Weights of a small transformer language model.
Size: width 256, 2 heads of 128.
Architecture: tied embeddings, normalized queries and keys.
MLP neurons of a small language model. Each row is named by its layer, matrix (up: input weights) and neuron, and shows model dimensions 96-159. Each number is 200 + 40 x the weight over its row's rms, rounded and kept within 0 to 999.
After each neuron's rows, "fires after" lists the tokens most often just before its 100 highest values on Wikipedia text that the model never trained on; "fires in" lists the words (lower case) most often at its 100 highest values on Wikipedia text that the model never trained on.

L2.up402,242,230,140,224,198,145,179,117,183,209,192,174,232,171,267,172,176,166,230,212,230,208,172,243,122,180,244,267,201,294,208,228,160,269,178,188,218,246,245,223,237,160,230,217,139,172,203,183,131,211,158,132,177,201,175,144,209,165,212,174,158,128,186,185
fires after: " A", " pro", " Pro", "er"
fires in: "april", "project", "merchant", "projects"

L4.up699,197,212,141,236,296,204,235,148,190,232,206,244,240,145,246,224,163,196,130,150,197,217,114,180,173,166,237,147,189,290,145,162,148,292,194,211,137,151,194,206,217,158,248,196,186,163,252,240,182,193,210,189,241,181,154,170,255,237,271,244,223,170,200,192
fires after: "e", "a", "b", "it"
fires in: "people", "who", "staff", "hospital"

L5.up131,215,161,210,178,145,143,169,223,172,196,243,251,231,77,164,250,226,152,197,160,234,160,242,192,207,261,231,154,212,208,214,145,287,193,209,247,218,242,222,197,219,298,200,250,187,171,251,238,205,256,143,165,227,198,252,148,176,171,179,176,164,222,262,159
fires after: " al", " c", "ol", " C", " b"
fires in: "album", "country", "police"

L6.up789,184,207,117,151,284,202,123,273,212,119,220,209,225,215,225,230,196,168,230,176,227,208,209,187,222,193,173,158,182,132,204,169,231,247,184,193,177,178,148,204,136,238,230,218,142,167,288,139,183,225,200,230,116,173,226,202,239,195,245,224,191,166,100,183
fires after: " m", " n", " f", " s", "i", "s"
fires in: "many", "sq", "none", "one", "fifth", "saint"

L4.up963,239,173,229,210,195,204,233,228,211,138,232,191,213,159,140,214,180,254,171,130,199,178,194,169,152,250,227,116,134,180,179,217,208,252,131,211,85,220,177,257,195,186,231,180,249,190,227,193,116,194,193,172,251,204,190,235,323,198,233,185,231,210,229,154
fires after: "iv", " sh", "art", "ak", "al", "at"
fires in: "river", "department", "lake", "laboratory", "municipality", "ships"

L4.up353,241,191,203,206,204,277,169,195,187,204,161,239,229,157,181,181,189,208,219,245,174,241,184,165,191,166,184,268,224,206,140,207,223,213,223,245,208,208,156,185,140,151,144,279,196,213,252,249,171,269,164,190,200,194,284,216,212,212,180,216,247,183,234,152
fires after: " c", " r", " h", " R", " sp", " f"
fires in: "career", "river", "spent", "history"

L2.up470,166,249,222,181,191,209,235,168,231,77,251,182,235,152,206,183,220,227,191,193,280,220,208,225,150,177,184,191,202,204,223,277,138,261,159,182,203,241,198,192,237,262,182,268,265,164,178,149,276,219,174,228,127,188,224,312,194,170,213,173,204,144,189,220
fires after: " m", " W", "ug", " w", " M", "ct"
fires in: "august", "william", "may", "will", "mayor"

L2.up451,215,155,189,159,220,171,154,222,165,178,224,104,206,208,246,196,248,211,145,290,160,199,111,179,190,230,170,194,204,181,229,202,137,206,253,232,221,216,169,183,141,192,266,188,197,197,223,111,188,190,231,103,192,213,207,225,203,237,195,193,159,217,255,175
fires after: " c", "ubl", "j", "hn", "qu"
fires in: "career", "public", "major", "technical", "square", "political"

L8.up551,201,177,210,211,203,220,212,234,212,197,240,157,243,203,247,191,210,222,204,208,267,215,203,202,203,218,166,203,200,139,233,203,159,252,234,204,176,174,151,115,154,195,162,194,151,118,237,177,170,249,271,228,178,161,212,199,264,107,247,202,210,202,213,265
fires after: " re", " comp", " Re", " ", "c"
fires in: "released", "release", "complete", "television"

L5.up796,206,184,160,243,259,162,246,201,172,172,268,222,161,182,176,260,190,121,191,166,204,177,236,191,242,180,199,137,216,186,190,146,211,200,211,242,214,230,205,212,191,120,173,250,184,209,217,155,131,215,210,218,205,87,199,155,246,220,276,121,191,221,162,174
fires after: "res", " C", "l", " c", "id", " st"
fires in: "president", "country", "not", "player", "county", "countries"

L2.up399,189,187,201,180,245,124,262,150,183,244,220,151,246,312,215,217,207,268,120,203,226,163,201,212,150,163,220,207,233,183,125,180,202,249,201,258,172,246,211,139,131,201,216,189,193,249,190,235,183,231,179,204,138,194,166,142,189,328,262,182,175,224,195,209
fires after: " J", "ug", "pr", " j", " Mar"
fires in: "june", "august", "april", "jody", "march", "justice"

L5.up953,220,172,188,187,168,244,247,154,248,236,203,229,180,226,211,219,129,219,250,185,137,147,223,227,193,64,101,215,163,277,178,238,254,245,227,236,200,162,229,197,150,232,240,253,156,122,239,167,170,196,186,176,220,234,233,162,207,296,172,141,170,206,120,185
fires after: "le", "il", "op", "is", "f", " l"
fires in: "released", "built", "published", "developed", "last"

L8.up508,213,173,201,183,232,185,219,204,172,287,188,163,215,159,180,237,220,230,155,255,193,224,179,190,200,146,244,188,221,196,173,163,256,229,179,219,212,162,198,261,215,214,209,187,185,215,178,165,226,215,232,205,219,235,322,244,245,238,197,197,237,275,177,264
fires after: " J", " M", " S", ",", "a"
fires in: "she", "music", "josé", "joseph", "museum", "mausolus"

L5.up189,251,225,237,183,122,210,157,180,186,224,113,195,230,185,297,229,181,218,139,145,204,164,261,218,256,261,174,140,321,255,182,277,193,253,259,211,135,212,188,215,227,199,221,202,165,208,215,165,254,179,149,177,173,186,191,150,266,229,158,222,143,180,258,213
fires after: " part", "e", "res", "iss", " re"
fires in: "people", "president", "particularly", "particular", "participated", "mississippi"

L5.up699,222,227,223,247,186,192,209,181,214,218,196,214,178,199,243,216,249,165,239,217,219,199,241,173,191,242,227,222,268,215,196,186,167,223,277,139,174,151,206,150,207,155,147,164,237,207,193,178,228,279,147,195,223,227,164,160,225,175,244,231,194,141,218,186
fires after: "2", "02", "99", "00"
fires in: "2000", "2022", "sports", "1999", "2002", "rio"

L11.up277,302,141,264,173,259,179,155,205,202,232,274,159,211,212,170,262,240,148,185,156,193,193,249,194,169,216,232,214,189,237,196,197,215,234,252,226,197,205,195,181,240,290,161,173,154,201,179,186,206,241,201,175,123,246,109,210,181,207,292,193,193,181,175,216
fires after: "ar", "a", "us", "ember"
fires in: "character", "of", "museum", "and", "major", "majority"

L4.up143,143,198,206,214,219,264,197,143,203,150,167,252,229,133,125,267,205,211,199,204,195,212,166,246,190,240,151,255,223,244,271,141,201,231,195,261,145,228,211,111,169,174,271,196,228,192,158,203,200,151,158,157,215,152,171,109,183,109,181,187,130,220,162,156
fires after: " h", "oun", " in", "nd", "m", " In"
fires in: "however", "young", "army", "how", "malaysia", "andrew"

L2.up466,132,242,263,181,231,208,188,195,183,146,144,184,269,264,163,135,168,221,188,232,232,244,201,308,303,158,79,227,267,180,236,230,244,197,217,187,238,154,141,207,134,193,194,251,140,217,207,220,214,220,207,198,244,218,251,176,156,200,215,178,249,249,195,253
fires after: " ", " s", " S", "ec", " n"
fires in: "28", "27", "silver", "size", "south", "western"

L6.up386,197,180,221,193,204,238,204,239,195,137,203,198,213,151,273,233,247,193,190,155,247,194,168,285,228,146,167,171,177,144,210,98,200,278,241,214,127,120,167,178,218,212,291,165,228,153,193,183,211,216,162,191,151,202,215,196,149,180,216,193,239,239,179,189
fires after: " n", "i", "n", " f", " N", "v"
fires in: "named", "tournament", "namibia", "parliament", "fifth", "family"

L2.up347,159,179,192,268,170,150,190,191,156,162,234,282,176,242,213,241,242,267,241,165,223,247,160,210,116,185,209,154,225,138,291,183,204,166,221,173,212,232,239,165,186,218,246,219,156,235,133,265,170,206,211,134,175,152,142,199,169,200,240,143,230,169,167,195
fires after: " r", "if", " w", " includ", " serv", " sp"
fires in: "wife", "won", "include", "route", "left", "speech"

L2.up964,245,191,234,164,231,187,209,223,305,207,179,181,145,188,191,146,117,250,138,239,140,172,213,225,160,201,123,202,274,257,163,237,221,190,184,163,208,220,200,220,163,169,120,187,174,237,195,188,211,228,205,151,240,191,169,253,249,201,170,146,213,172,243,206
fires after: "op", " c", "ag", "ib", "ic"
fires in: "population", "career", "management", "library", "municipality", "popular"

L8.up845,193,170,171,238,276,215,190,84,184,196,210,217,187,261,254,249,151,180,262,171,253,220,226,238,161,206,197,250,148,210,177,193,153,172,205,166,171,130,257,205,138,219,140,192,220,173,210,199,251,254,184,248,161,202,90,169,157,156,252,241,199,211,248,194
fires after: " b", " d", "al", "ign", "ome", "ge"
fires in: "of", "between", "qualified", "significant", "different"

L4.up379,172,167,156,169,187,252,237,272,207,180,151,276,176,276,204,159,176,192,200,94,206,170,219,154,181,260,162,197,138,217,177,213,174,195,237,297,202,173,190,197,252,244,185,268,231,207,198,217,241,190,224,197,271,281,187,248,186,242,118,231,178,220,175,186
fires after: "es", "orn", "od", "er", "ad", "ass"
fires in: "japanese", "in", "episode", "canadian", "classic", "modern"

L4.up77,228,234,192,178,208,248,263,221,223,190,170,188,174,256,252,209,186,195,224,143,236,242,249,160,213,212,217,209,281,308,181,214,144,158,276,217,233,133,190,146,120,202,167,166,226,191,166,228,206,149,227,241,189,245,218,150,172,151,189,181,220,241,173,216
fires after: "ount", " n", "her", "er", "ther"
fires in: "country", "northern", "new", "sports", "southern", "modern"

L4.up990,232,251,186,177,186,141,223,164,206,229,220,215,204,239,220,178,196,202,314,175,209,145,221,246,123,155,215,203,168,223,161,226,216,169,148,174,203,291,200,183,248,132,213,186,187,182,215,177,110,240,214,227,167,201,149,149,247,236,245,177,187,226,229,115
fires after: " c", "m", "v", "a", "ri", "r"
fires in: "army", "called", "television", "launched", "call", "described"

L2.up781,254,228,215,265,254,197,161,133,166,158,200,153,193,151,176,237,285,249,181,224,214,241,201,186,155,183,171,208,222,219,280,142,176,234,269,200,220,201,260,187,209,171,145,184,236,250,231,174,205,238,186,212,162,213,168,170,230,198,150,134,272,223,198,273
fires after: " res", " H", " Ch", " th", "cc"
fires in: "church", "however", "those", "research", "occupation", "louisiana"

L4.up742,249,177,261,255,177,120,197,191,251,174,184,164,239,232,258,203,183,233,171,161,262,165,143,181,224,244,233,228,267,183,221,223,242,202,211,201,198,223,218,164,206,200,121,246,200,228,194,241,219,209,138,110,148,241,292,209,185,195,250,192,197,246,213,189
fires after: " S", "as", " s", " W", " E", "ther"
fires in: "south", "west", "east", "southern", "eastern", "doubles"